python train.py --n_layer=13 --d_model=256 --n_head=2 --n_kv_head=1 --head_dim=128 --d_mlp=2048 --vocab_size=2048 --activation="swiglu" --norm="rmsnorm" --norm_place="pre" --norm_eps=1e-06 --positions="rope" --rope_base=10000.0 --rope_fraction=1.0 --qk_norm=false --attn_scale=0.0884 --bias="none" --tie_embeddings=false --parallel_block=false --init="normal" --init_std_qkv=0.0235 --init_std_o=0.0 --init_std_up=0.0235 --init_std_down=0.0 --optimizer="adamw" --lr=0.00192 --lr_mult_up=0.692 --beta1=0.9 --beta2=0.95 --lr_head=0.0061 --grad_clip=0.5 --warmup_steps=441 --schedule="wsd" --decay_fraction=0.796 --decay_shape="linear" --final_lr_fraction=0.1 --batch_tokens=65536 --seq_len=2048 --doc_mask=true --train_tokens=354500000 --steps=5410 --dataset="wikipedia_en"
MLP neurons of a small language model. Each row is named by its layer, matrix (gate and up: input weights; down: output weights) and neuron, and shows model dimensions 48-143. Each number is 500 + 25 x the weight over its row's rms, rounded and kept within 0 to 999. Numbers have three digits each. A neuron's up and down rows have the sign that makes its largest values positive.
Before each neuron's rows, "fires in" lists the words (lower case) most often at its 100 highest values on Wikipedia text that the model never trained on.

fires in: "one", "two", "first"
L5.gate1866:515442510515497490521476548482499523491530519505481522490454516499525533500489541496435513540481477518453484487481486492503517541491473469485516494502480496453561490517544505524493506497486484483526503494484546484439508521473458488524540511463529554466467529567521494476533494500504467495
L5.up1866:485502483565485491514479577491478546444509519506485481499502492466506490546518484503462499499496494532504471471527524474507475497493468465499541491486477503531510516504470521559475483523475488503555519459499501511486493519487524504521492486433470557468470524511538438474531531505482519480
L5.down1866:512498533495518474498491503538488504493469511472500484489489449511513503531485501466483501451529521489516435520490498538497492499492460512474466559480520472509525529516499520500430533494502508513478455500496498484461510499528497474526509489473516488516500474477535522534509473537500543485

fires in: "during", "after", "begin"
L9.gate983:501489539510467480524564458464514528500466504531487528503476500506527455520487529488535518506465491536504434494502471531502453505451485500489469539523471539516493494502522470482491524492534491487508478544503513511516521487492522488504525476505496529551540496507526450514473547502480538479
L9.up983:516492490508511489510476519523484497510479535519523485475470504527563553457514518482475508501514522512484529517510514503540469475452518481483483523455480454510517509518486477483515483535462465503523509517496497531503497470448527473473481451536480458488467522465492529519482507458523500517
L9.down983:505489489492539504472520516498483515452496530518450552469499493479499523497465512521472523530531485527509482521474520523503502495545502510506505492465552509477490475513487410542548560511544505488529502495511516492518470450497542517500476499481539478479548538500517434474496483507496497550

fires in: "was", "is", "began", "begin", "went"
L9.gate1307:481515526479477491529462479533522479497507511520470467491476507444538566476528505530463534499517501518480494495477519477519465482543508527503516520529505517541489549515501546523540456573505503447474474491511528513526546510480477514450482514488489469478495495479469507516520528496504501513
L9.up1307:503498510477504519477475482545491515501522482484503496506498525468496508471517488512520485485511531503476485520454476476506478500517501469534480510528454449485460444477508498526464483520491503519463536509502532494477493504461497507509520529475498505494517482475468476483543497501512430555
L9.down1307:481519492460527570497482501549511469497495511503464466507489480508539508536565492483487559488500525503488518469481507510510525445523509504497503496540525452516539478481496519504486493532504497448524478505502524506488549462490492451512498493515459425450523515486551500487548508523499481471

fires in: "all", "or", "some", "most", "an"
L5.gate893:484495505480455508491558527487524516498484492495481478484517468473432488491521518483465483484519516522460546505480552505474493470549511526531494522481499517513523524506490493537519509481525516517484498496504500530441485467509486503480488542505513489476490518488489549518507476521510503535
L5.up893:516466486442470511495545486523513470479529447495538495480523479444509500490524470491453504465537517474550488482541501491528509496447483509503466482499484470508477489504462511497473496505550496500511507505485499481507481453478566483514498491515480514528467517537508521504516479480494509564
L5.down893:523494528524474535510480491501542496497501464501497488505494458464503524468499482479494509460506459511493505489498465479513483472510455505501504496518475494557460516493510482566483481496482511514492487501530507494484490516489476451494509495489494504472515496521544544498508515501439482512

fires in: "s", "and", "as"
L5.gate827:514514503501520512497509513507496518479490505515477488510445510445471471536494561477467531488506514495486515509467488477526464550492499504478523503462456491547560471522510505501519467488470479513509487512469521535517477491507490501549481564501503492514468499551512508495491484529472492482
L5.up827:505520537466504537520506490547485491492496502504500482518532517469476483521466512508517512520482506510500505539469493506561521486527501501494512511488485521560581492486525486468521504464502519496507520457509491508510473477476449476514533520501478490534543494549525561495511500556522531507
L5.down827:469501483501495465504553494509469515513516514494510541529500523530545472498513442514488503521536484530506473525508532512508532496458487478534554487476473457524508467510491489535553517548492498517505540510530527518502516522510502480480497480527491474518534524460480483535457503522492537486

fires in: "only", "first", "sometimes", "some", "especially"
L5.gate646:523541526471493491544495507499537511456506534518443476514486503500499520523497512461477494533472496468511506512488488522502470536508506480529506498505483489535496472499543490532475491536487517494510499473465481464478459498539444507530540502508496518467496490485540479496529527495493462524
L5.up646:501500466507547527493485513495505503482539499461491494490535486486528440495485510471476504509497539497523493513553463468557505515483467483496470536506467515489544502487491509516471465524505509494492503465460529513493525560507510523502490466496510484481536519467534500477494475531510496454
L5.down646:512504492494472518536494513481475512504452530501504488487555519538502513514496507472491465541492517516514486478494493511468510498465490505489458503500471481469526495497529469528481487497453474495480514485477494533501496493495481481491510490543516508494472468481459525479487504527483477531

fires in: "that", "when", "which", "what", "uses", "during"
L5.gate1020:515473527504464467506512486480520506498518506494461483526514559500502541476497520494511497535526500520494469529490481499519470539503477537511478526501458489507528477538468510486517493514561488493448452483454541492481472458533468544483504472514497462537483528545495507476510523521520538485
L5.up1020:496514515525472449535496493539500505522489524462450463498492540477501508487548434501531479518491513503502483517486469518517475525551510514518506501490496495495502512518455493476490515527585445467468518485463488477520463466537488465464459497493519508523480541515518507517496490477522536505
L5.down1020:495554513531502494485477530555453537491501507514497491488525497505510503521492502481529503496487515456461501493511480489490516480510517496566532458499535509514460528456488471502464506484473535479512546515524506514496526491508496506470517512464529518513518500482508511529486517459464491484

fires in: "they", "theory", "then", "1990s", "theatre"
L5.gate15:497490528508517511429493575449520452514473520513534509516501452532524462480474512504529484516486489500507462461508478511518523475471472487494494489453502472516473484481497563512543498470492477491529483512491553506450493504528521472514535493490525501491477488550497535493486493464518511547
L5.up15:468483532525515503474557467484491511537501489469475498477493485489497484477514477433513495466485514426504521504492543453460478509519422519465527535531518495512505500526516500497494484476521516489504445494512510438515530492515528484484481457488516453508491537484526512499492478470452511509
L5.down15:470454458489504498498514490504484485499488513486476503520507536462496540522483473491494505499501553533470532491453535478524486523473525480508527517521489502502510484481516513479479511514554485503486548489490496542517547436492524512494498520532484514527542543514490546518505504511469516495

fires in: "0", "000", "2", "bellator", "jones", "rtr"
L5.gate80:499489479523465482531470467499492520440550490484470508545491523544511451520489526492496512513454473507462469497522515459487504521479537526508503527489475491489470515474479531515479447523516487445520488527525502514507528522474487457500493502523486515487529523479486510519494447527463517488
L5.up80:486481448530508493497483511508500540499498507498507542516545513545534498460479534526490459459458509448522525439519498505494490519498511509467549497495499491530503484482524471549499484499518459536486491521481467512523503501523503507534498482517522460523474493524489492514475442489464510522
L5.down80:464474531534511491541508500536446503480489493529503460485517526514535511476504484509464518485512516506442499481458444503534489523452529538470526521500500473504483469531517479511482506477492483485466537507495514503529495516475525552540488493472542467481522474499499513485485491487512518503

fires in: "these", "different", "same", "them", "such", "other"
L5.gate306:516484492494459498473548549482489488499458502534532512489505497499507504525478494526498464567479509528497514508512512482531450507529501513508536494498521489495492437500544550493526489492513474531489521498505490467473500490537482504519522507527495486499512534553481496511501537491503515530
L5.up306:512479515485507481515521520478532449519517480514481534558466525499514465454482519498493512481511504531545479466524515519488502515453520514504505572517486500505481507505545527492489498496502505478523517517482491475522510508526515524525514484492499501498513508501475513479531482530530480492
L5.down306:467487466483480478528524507489526466504513506508492502507513492505512483514564509447483534494503506541498520464509497538498483511539563486474466537485503517467456472494506485464476477463475492489506503512524483459518514503531507502541512455485458538467488479514504566483537509550495520467

fires in: "of", "these"
L5.gate1696:513476475519470531508488504498554494501509509477492545471483514471497466527488499501501517506506500530502522485487502481516458487517517485522525495455473488466487480468527506549555505504481520513444526506476480494472518482534448508480501551497503536486486471541533412489527475495502460531
L5.up1696:503514513518492493492535483512511474449499528559494482496472477506529465517502496509467498433475502476499496501540487534465529501469527487537496515534484464555507477532519517521491471521478546516494487517505508515487496494499495431489524497477543478468504488490506538501532510474493493508
L5.down1696:508510484520474495479512495525489441452471533505488495494477518530499513483478513468458492488532488497476495539495481541478508517489503472467525491487524465514499518529489509504508521503466503497537517556543549474481462469516493482471508470470529463510452488511516548504500514528491521502

fires in: "these", "of", "theory", "1990s", "her"
L5.gate754:497470461495480491521541548470487508491456492524541529548496519483551478516522502525502504501497464545510527487505499505526425500495459487484531544467524498494505479507487507517483493520498511531502573524495498536491525449506485494517528484518543484475492530504482479499573509498506453502
L5.up754:461522489487497503500486509462499500457484501505531481510505490498491504463513510472491522452512538500522516487509511465537506481500487461486499485577485484503520508565534518498496517520545530514497474470540517487501470525521526496502522504494470524545478489494548501476490534525476506492
L5.down754:487511485528514539512475533517522531469477468481509465492484494501466516522487492480492485503559519508504493505536528470564517485460519444537480458528495506505454505494502511477481522541467568530506489541503525493423476511476464498494480531525484521506488503535472509486501476513474562471

fires in: "they", "these", "them", "country", "same"
L5.gate1306:439494455489496505490512500481536521466494471439461554545510529499465503541465477530504469535492497481486486514481518507488536550478520521527506465540514513481509478548486532480513527500538530555470483511526475488496473533491485522473506483509491517507465481537490477527516486555455512509
L5.up1306:498524525521469502473499575472495502445500542501471522509518516468494512467500482474533464525473538480481495475487495524495491488512511496496479531492482473483479477459523568509484437501489515496496515460504497555473488511513544453495499484473492462516458497525474519461513497509521472541
L5.down1306:513517503497531498518521474517476486451444513459455503491510516484499509532519522512505526509525528480465509504507470509568527533441524496483459482515490469471486497502495515493476448518494506503482470521537457501535520506476519518522486488456491494520491482472516492497510511493508469479

fires in: "from", "with", "at", "as"
L5.gate1358:489486487497512527524528480561510476508470510494481507550511535489479494478473551519502488506489457520498489531491499487499498529454480492532494499510462504479505492537507489492512494508471523444460436500511549509492506479530499526523490447515485524506480550497483531480452503531475478521
L5.up1358:488509509528494503484504465533501495490483528494488499502533480479508505504547489491540520482514535494520518513498498474520472534516548481509491505503512476502556505503542511469471513517530558445480511503495484510499539522545520495494470478471469525483519516449505521487475535501445528520
L5.down1358:500513506521471490483490495502522508519457509472489526532500474518522506502556488496511523476497514521477500476487543511494501466474528503505546494549536514520473537470475487513495534502504529472501491520524523488522532535519492422549509474473491493513501486474503508495529545502473539495

fires in: "at", "from", "he"
L5.gate375:486478493481498534527512462515511485516507447510478533521517523470530538528556504485483537458487481524469468540526496482504504524505496456469518552474522548476560530544484509475510524508511518455491515491495490502519508503497494533531489496503501513524495512518462495503478500517481502500
L5.up375:495503529462501466502503522553525481527467513490498522520474485516545524474523461503499467531533511509515478507478525496461492498518477493533499475485503519514511545523500479502488528516487540474457508526476523529497527478549520490490460523526462457500491524532477477443509506480454434530
L5.down375:504468510484501490497515515517502515507470465471500518520474463491485505532489512512482543502468518500489515478540517462514496514506484503490525509506511494497491532496467467500512521506505555498533490536538465491489505459510505421539540514462514526520519497502472523506510505500500506490

fires in: "all", "both", "more", "as", "became", "most"
L5.gate1183:524496463498452530499483479483564497494514518526474488470527478473464460475539503484435514503530445499518517484520497515510460531514501489503479516500460468472479516504479478538494471504512536562466530540461518509487490467541504536472491496488526503494485499519526516499536483491467480477
L5.up1183:527480456502520509489526543505545529516507482512516505533527454494512457454548454511483477492495497469486499484528494495506477514517490498489468501499504446526499491498519528554497474493500526522437483493451477536497514474489502479511488477523478480470517508471530523503484512510553470531
L5.down1183:518486508484462450519476495514500444483485523458492471483525490493527518487509454484498514483475501517484529478530485506537515543551502491550480493511510496547452546510463490532530528488507499487475502472489520495472497487491484485526475472487501468474484485539492533488523470532487491534

fires in: "which", "where", "that", "australia", "of"
L5.gate808:536444511522487517490518503458480525525534480501540516468485486513513494532502515495506501490517484509518512508533493477484461521514537488475497524512464499487518512467463483472525454482481529504509488467541535526530486485510452506511518533493518481515504494508511497506514527475517500484
L5.up808:538502527499486496482475463502514463557516476446520499521477531548503516478484494522505473497474502478516516440505498505485482482445516489509466492502561484434442508498455493522531526539476526528522448517489532516528505532534477456514556504491509480452494539507505499499472484482523578489
L5.down808:505460467490473448498487475536512457479512524470532528527502510485487495478447519488495500531486490502479474473549534523486502506484464529515475500517457506543517515544510507455552518511561490483505466466489510512464504484537473515495530495512506461535512512498511567492458570493522511487

fires in: "they", "them", "then", "themselves"
L5.gate1430:520508481481526491485545520508521502495462490508516526482514498505534565508480490510547509524460507532542510511473493473477477487490507499525477506498512517485530521496518510487482524514531511524520495526544537490491502541470527501536521521504508508530504494442428492566514476454497509516
L5.up1430:521524465488512487468515547485531499499490514517474524496515492508536484546491485499510503455522544520511488475477499463519512522510487481480499510507481478497476525499547495487520478521518474511502507504517521493475478576520511491508482508483521515569504492517436531513486524470543539534
L5.down1430:460459488481487487517516483495489489502484514470486530534539525447519487542497413518468478527541499490492500523519466537485494453482527476483503548479504493508502487502501556458461537532485524530474498518475477500523484494473515544498501493511549507470502463503528501482490489465463489497

fires in: "0", "1", "first", "party", "2"
L5.gate594:558472441507517505495504479472529466493525490520554444506457536454489557489504540466471462476523557507538502483496478494475510482501486458474484498449471467488505499468512454515471476479482475516503486501530529477520462489527509540539501498482516487494504493513458509551548491458495480496
L5.up594:477453489502509478472454508501488494519484477510501489500443493477529532513499507475497471491503506435490498458495497529469520524498532498478469474502454507524509502513484499544451473471504470472466519510500492538474433518525510502523529519499466514526499496527408498528514497502479528497
L5.down594:514493493506491517530473513489511526464505507469452499518506479520480495518495524514465465488485489546496502513529503488527516500517483471511485489490503534476517468516517543487480476534480494492548499464511477492490503496453477464504488515484504514509478523488539509537505479483537520490

fires in: "of", "these", "both", "following"
L5.gate1049:502473466470494446519474495481511463442493550560526530545505509531569495472512515525492486467512495486547503543493525531518507512528483504504513537510499498532482516506513543490462530532507515552492507502516484504504486461504522507480515515551556456498511522526481537509528519520444488526
L5.up1049:514527457506484472460494494496565487485466503488449509532442521532504524473445475469492510519492527459540501507551496506505526503489494506481496494524507470530460485523491519503482516530531500504524450515484491521504474527504549519486514509483486459477502496538515514492505521475513489520
L5.down1049:489466496491471493506536521513510469520528530540517483484494481448491494540488497470504533512527497485496507475486485436538496510529484513450428494484468481530512474518498482514488455506486512518543520462499526529486495520466499505492475471472486514510505494503492519526501489499522516491

fires in: "be", "been", "begin"
L5.gate101:496495497526496532494502516537469529439560501503472464498454540493500487496557526456489515534484487491483510490457486497451496460478537491510518506484501495508490499481527492499515489486548531483538462537497524498514497468500482505488461510502494486479513533512496506521488497496493507478
L5.up101:479521421524511515513520500495473502520492470508509525515510485490538493533541500519497529499540509449533478479546514504464507502483505525483475525498516459494493531463486485499499497514508508500516479530486518493521470473491477512514473518493459487472536452532503482482516475460481505487
L5.down101:540459501484504532541465531540503494498461499565528467488483441459490454527530470484506489506519483526467525455473454473499535470525527478500466527486504478478479521528507511493509453531475429516463515569511533475478506515542524496486523511493504516467476490526506499507514498521477489515

fires in: "s"
L5.gate1926:512551526449499482503519492525513467561499511464501447517475497476475535575497458560510522537522500506475510510482459501515470477518524470477496472486523508476530478521510512508491482482476484479465500491471475476518508491519462477498446474476494495480500518462523534501453492507475474481
L5.up1926:505501469435489496534471486502530480527516500515489491506497461502516519503504526488504480484487491509457523506530479484528505447519461476513488480535510530502519451484497547511546571499495521553502464460511497494514505513497494500526513513514522495455441520494461519433505522491484476500
L5.down1926:495490507522530508506536523482506502487461490446511534508478548500490499509572468501499503482549528457483489535536493489529521527480538488484522498506432510442499507510516486550475489506508487491503512500470498510487448510541545498502479466494518505518513487510534486489522487495496522491

fires in: "all", "west", "western", "some", "it"
L5.gate958:544508478495511442533521555497520503502509492511520509497516507538543505474516536510532520508525494521526515509521483443499497465504456514524510541535501522507455496511443468540522526516500510525450493493507518525497469468482494478509511471496485452513472533480552541520528462515482509489
L5.up958:503526493483492528517516490478484468494475529531543522460501510551479480468492461539534478532527507515483470481490500521475484519498541524493498501506525450472464479512468502464507498511493486486485524493538475495555422488488526476525505541530473499528470562484478503511478519527530502516
L5.down958:471535520490522510468514545540482535484493480497528474505550481505542475524547500507462518480520542517449478484513492492461513467488518505507532487507499443498479500527493477551498513482513512514516503480483463475464515518459453448481507517501481522501471499507515546516503486480479496488

fires in: "by", "under", "early"
L5.gate1752:533505452497506463522504510488527511499504511503511511502493482509490504539507521511533504493535517503554473565560531484508483476474500533503498514524481521475491495544515548535525474495534468522458493521476532509501501455504569476472543535535486496528498519448512517546469484562487504500
L5.up1752:544523483492489480500540522472468457465457468505484470478472485530532551454530487469495526519492468489459498491498519458524480502482488514485459489507519505528475478508466499472580509488489505496549508491529505500496539448528500494507511489487517531514500531519501540494486500536448519503
L5.down1752:526515490514469453511491520474469471495469530483497523506483512498538490513460515449492504545526486449505489525481506482508483492527524507480449532473509515503514502512495497503512474458516516522526485522490503533463480525515505467526494470479462480466484481477554553528482463470487488457

fires in: "of", "among"
L9.gate1420:497534502492502504503476472497542423502523484486490491493541499508498525519511489540496523478519511550511503507452477443519494486471480485499462512481510474488511514489492480487600473456504500486479497523458512504475503481495523519479507485514545500500498474490453523491508486490507495498
L9.up1420:496500504496477480500482499523497502488485519493470497533504507490472501477483515498441503466478511509459470465499502503464521479507499479460526524486486506531562469528475506524449493510527506491536492500486523508491489492492495516440499499455463473459469510475500511504542504522516506526
L9.down1420:479484483500495481548500495486503529508548535540473531552464485497500459511483487491475525519522501476472541462516521513477521537461480498484503489494519494518526507514473517508516494520459515505531464519522523464453508489544475474494475523512510540527522491454506493500517460520501544444

fires in: "second", "first", "1", "appointed", "2", "third"
L5.gate1193:460531476506496495502475508545524511518507523505496463538483522467516482521526537521509475524481515498493536444517497558446528496493498462471474508490469490503503511546511479522511486513462464515483495505501533534469481494504427511483452496473513514539511516499473508527471489503495499500
L5.up1193:508508482536515491473477551517478514502473501445503511509499454509450558512504517529502487533481502504549486525498476526502537447524541518504451503459518476497516506469470504548492519457513484460522447520488545457480504486482486494512462514459520490472464515484502480493518522450492493485
L5.down1193:507461518502497491475506519493501537531522552448504503509497490461504504549498468495497503486482499484528505520504471472469493507554510532511487517496521496529489492471520508535519520536466485504534461484493515523478499501500463480519480525498501465476492482470471521536517501481517476481

fires in: "some", "most", "sometimes", "early", "many", "years"
L5.gate627:487538455499509507526519506485530476496536486507521517474547473517520494486516532497492507454508513539487437557536543496519495456511491474480508515503475502515486510503522464514510532508534508493485511515515546531471504482532495478498507489496521441495494525465485536535480480529511503470
L5.up627:550533488498482494489516511486484510544500497491521505455512504486466532472508481461463489535500455464509493476523530480548487511471566455529559498466481464519468520481526509484448482471508491488489502538490462523496480457518521447497495538457487530493480501480468507464536505483521536545
L5.down627:499570523482477542501512561495502489495500489495494479513524522505527529476529509480445508476529517506510468523504507523499525521503504509487460493486524514548535519518525500541489515509497528523502474455514479475513496523486498466520456482483416525493484489504470519444491504520481453517

fires in: "of", "for", "foreign", "off", "underworld", "soft"
L9.gate838:517492489481517468527508532487539445523475510524465529476488530477483533519489469519542539507494501537488521510509504493541497519527523488521530498487503475471503467483504535510569486495526504474499507536465503449541491484529508517504504500492493502511510555488509514475523502468490499484
L9.up838:508486474516553486487476506495496494541507491503494471526478513473483479514509505540476491470469479520478465526561527508489496457480471510526464475526449512537501519549504537453476473476475518478519483516512506463461494451459539474471475527496497526488526507491470505512540522479455509488
L9.down838:454500555495498494497478499544471495471506489529504487503506512528513501481508461505503494557523488493501475490486537499528506516458516468510500547519534488482527498535509460539545513550518529500520518531487477482473438515477500524487519474508502529542516479475506493485477527505505496479

fires in: "these", "then", "them", "they", "themselves"
L5.gate1442:543546497465523460488516512517504486511468485459494528534474530503492518513487519505494492538463524491525510487537508502505488483501490498475532518430511464509494447499533526487506464548508521513475507462513535457477486521507517521555505515511520508499490470531521521503496538515462507472
L5.up1442:482496492512497494487547511500519512521487472453512500484524531463559497509509494484476446480513474517492475515529498519477530439506448532477525526505493491508452476509535544535555503441540491530482496454527493495519475487508522492504494533505508475451478505480482525486468535557536472477
L5.down1442:514484468502503497494512521520494516515456531512504495535461530480552466525534480478492448507525515508509486515456488489475485483543560469489468523497504461498525499485498491501458499552512486494506515487485526514486512476547525544467490538514467483470472497512554511503536483500479491486

fires in: "they", "then", "any"
L5.gate1356:532464493472491489507532483468511523506464515497525540481499494505496511470520498556498531489477518496508516490517482473524505496512481517495515507491482499515490485517522528516498501518505495504527514471487503483474490547531500513531486521509519492468500485546512535464482577506482517531
L5.up1356:539482501516532462487511506509516540491493491515507547504519472502464478510534508514472509499520522513509483478461507486474509528491552508528538507507545529512477507561520507507499487536512503516494476511549508475497491518542517494530505554476545477458502491512522519493521531479479497508
L5.down1356:515466541493495498534516507500475537488466493500470441524464455490484536498526495486490484485511471475566508489479521488482490540493488479481474475533525495502512467556486495482488508519540485469546514505515530518512488481484528501520463485521482505511491495532527493510536478487523513463

fires in: "s", "same", "first"
L5.gate222:520490514481496536520462502487497484520465481528479439470477517459458495469490480501466457512519487532454478454512453508485519505519493478533423453481497495563515491495485491489482458492488501491525476514464530493518509501527494485532537497509509508460494532504470518476495536460490491490
L5.up222:498486491519510543502514523480481485488467461491454558469502465485537457485474499486548480576517549454491476507525488542507485510517530487508503500478504517522521507544486520555463523486510501469461475489522504496481523507514513501472526461559534497518496512508483516490448534477512509493
L5.down222:527502484497525483510513510480486517511465472504503484519472563515475514489544509528492558510496546463493514508517449482523511463530469477495492523463464500504513500475498481552537468504519518494532504487520500463457450470508516451504498502499480515482478526540503507525483503422497544491

fires in: "0", "of", "advance"
L5.gate1371:515535483473434465514535482515508503496520555469495523507509512488446488487498505483520486457487468485496505468518459484513551517485496524494507533518491472471456456483544530505494535483500528469532490544480472486492537473521488492500515519502497469468508529477507490507459553546511486506
L5.up1371:475502455514490454495498520502491481492526522484488501531479489548512497487516447467488495496508515501501480472509496492485470506548476525491516516474486459503527502545525490542489547507547509536450509490486472542508496511502480535518539531496546529478446493514505489499511504490467522486
L5.down1371:497482509523472489484510535464497447500503496464491435472459500497506521468530465496548501507504476495492504486484516466498514525533533482473460519492487460509492476508492480467549510493479506511482486495511476513458513470456501493525510482532535533492490519570497516517485511504501484508

fires in: "they", "them", "themselves"
L5.gate237:521486503488482483464515531486499457465530487498482516494468475522559564534501505496534498527505465493545506494543456524496505498501513436465499491470528520506458532538493481502505480509513501502481546506525512481515509505498514525492495513495538519492481476503496543480512500499511455551
L5.up237:512515478449486506457533531487526508483508468509564524514502488525499516525509487503496515506553503541500528476485478463543451539496493491559510520530485514503529420520500483452501535518454471538517503510468471494498473493498509555478500468522485506491505524491521510499474506447471533489
L5.down237:495513542465523558475476514513493485517480499477487470520495507467473491508476498522490487523475505482525518502490513519511491506480468434469511502479486520528487513501504511517460489538488501474456516518475485491547521511467531538487509546524485479496510514515507479481525505549492491514

fires in: "s"
L5.gate1053:469505499465470501531522506490500516522468471513484534500483492508503509503485536481468455527506512529486514486470461511539535505499507478487518491512498532474525460543469506551536473512495522479473457487482517524465485496514470476486530510529521510481500524542480489460486529486450469535
L5.up1053:475497504492509525546466501535487503519486536509475479478467457498499499539525478511472483497521508494501518458464495519517485488508488469468506467512520493499495474482457488509514490529496500508500490493532469495506470492488499430499539504530495519524516506558477488471521509461470501507
L5.down1053:498547509504552509504481520532494497496502524497502474468500491531515448524522443489539548453532521471509510510480481517484477461480509467450537490541480497503447516437539524511512482519511489528529503512512523484502519502511512432525492511516510482516478487491509478529524470481506516463

fires in: "end", "later", "anti", "section", "retired", "point"
L5.gate294:528498507527495518505467545485519479522490494510478475467461469501500494495502499493537488494481506504484468490490443511474519488500488482504464509546529507514483488476503454495458544535487501538505486543520505519452516527531500496524468496526499488483487488459501490541510494544518502527
L5.up294:492487506555471503491513539485543504486499500454529491459526487481502523523500493475541547479505474492513435518506486481516506482504480490515506519504553556507461536487470474506493500481497485476476549544514511503520515473474460517506488488507462463439495533470468497515463499509498502476
L5.down294:495497459519439519492461508479477527492508472499478493524504518465505499556502476522532516492514504479479522513516475486503514508481485553530499463540471518487417533511519459553546513484474441445471542538497503475473496533517460517494516493515516492488527491524501474559498496502470468480

fires in: "other", "several", "also", "fort", "first"
L5.gate1730:496491475542454509473492497499501549478547499533446517529451461535496526514520491456493519486494455531508512510448512486500481510514477490496518511486483510487524549452503550505509536542480547546513498473520541513463518521536531478536533501511523503491505543483547510507568489504465547479
L5.up1730:520514518522468490512500548472506518494497518532495536491490522524527546535505541470488499511497511509502475493491511494515480472509460462484527490520489492498491568476471494498496488479488506486483479488517518512513460462511509492525553488494500528502528502513541497469468514505504505505
L5.down1730:490498478496501479521521539529562480508492514556521497486506476521474491465507485512512527446476469494513500516439516525489484493502522497531518518496511496512481469538492508508472496493527460489491484481532474482493486456473462469480489542514508505500497501525485505494500481457510504516

fires in: "these", "own", "first", "same", "1990s", "name"
L5.gate1512:521474491516461486534505456480473482515493513503518513480496486517528502470517499516489511489532483500474570511534482511491462480531470502507473512481489470504528509496481522520492478478496530494490533503454532527470444482530448472522481495503485544478474459506496478479472556506490467553
L5.up1512:458506460496523500508539524518503508452465472494485476512500546502516466516511471445492489494535509518518476479509469516523493519461515481451520520498493468483482500478504513467459463500452530488559519539492493502525513526471527543511498503495514476488501532533472566493520492473451528458
L5.down1512:527477509503512509438454515491500532491498480533513519467540478500543538550487495493491497476519477503519507508497477496494491490496512484485450527515501502533482512499511512507490477496502531535473476481486479487467484447510501385502533509484457541522490501534475472533507483521525507471

fires in: "they", "then", "these"
L5.gate1324:539494500476507479544516510504500518496511500506501562481488508514523499480471562492548450502527536532505515500551516503543456510511474472480499496459498517458515475527529503484527486488552487523472464478511498514509491505523516475535534483521497455495468451523508479506497507494455510487
L5.up1324:544515491496487466519565521465502467500465462447475487491508507459499474473496506496525521498487497506495481503465504481503494553467457496479469540477515477528489460555556565473490507490494528492519514462487525496488500509512543505511521529524518492462466540487500520510517509502474489496
L5.down1324:475515542496493457511513539477529532529480515505514498532485501487511506518499488505519479518536527552497510515494476481546488501497469450453465497485517506440501517541521507474487482461489547524439523482472512507474500510523516481510509512524496515532510502505487497533541487486503521486

fires in: "which", "that", "because", "what", "not"
L5.gate265:537517527485517469447528497526516479460495518459552533499476478502461485502482506526480514468492524473534531494525488536511483520512490516536472533472477548538500488463479517496444467494526506494458487524445514521519502463494517505532453443519522493516521534517519540471501509517518526553
L5.up265:536526503512469521477510501444494496541543459479484507525497529516489506507512527461520492492498498520470487497469495488485475475524505447510517509511485546501514503497490526502525522465535491493481509461474514486446441506507478469573515535522480479475491476521475481486528499486527502464
L5.down265:518503539511520489485512502538522499478508502496520479495511495489470471497520508470463492458484535527488517496520484524497494510501501473540461491498489550542526558510454481511519502510499459510496512519481511525512454491503513528486508537509498485573479519504506535476514498522455478523

fires in: "s", "first"
L5.gate1980:507543514487531488532476470526459437534467470490483511520484527458504503489500482541550515515475522489499477502512493465488484507506480476487439509486543498474495495502494537514512469530505504491476484469496540496560500537518516498515472513513489485513488528528485556479475501494466458473
L5.up1980:512509494487505480505529492492491490516534440508501497472482504507504493542547500540524495508479480530473519556539443514506522517525520447496509501505469544443505518503488460495540471520493523483476468485486516494496480459514462547460508484465502503445530496520512512475508516490505528500
L5.down1980:492479507464512511517459530482521570511530521527491500509516540534555506531507518474518505480471505458522507502503494547541494500539471511471525518512494470476497559460487473468488507487450541498490482492505505493498495527521515501509489477489512515488517473482498487505518495527516532486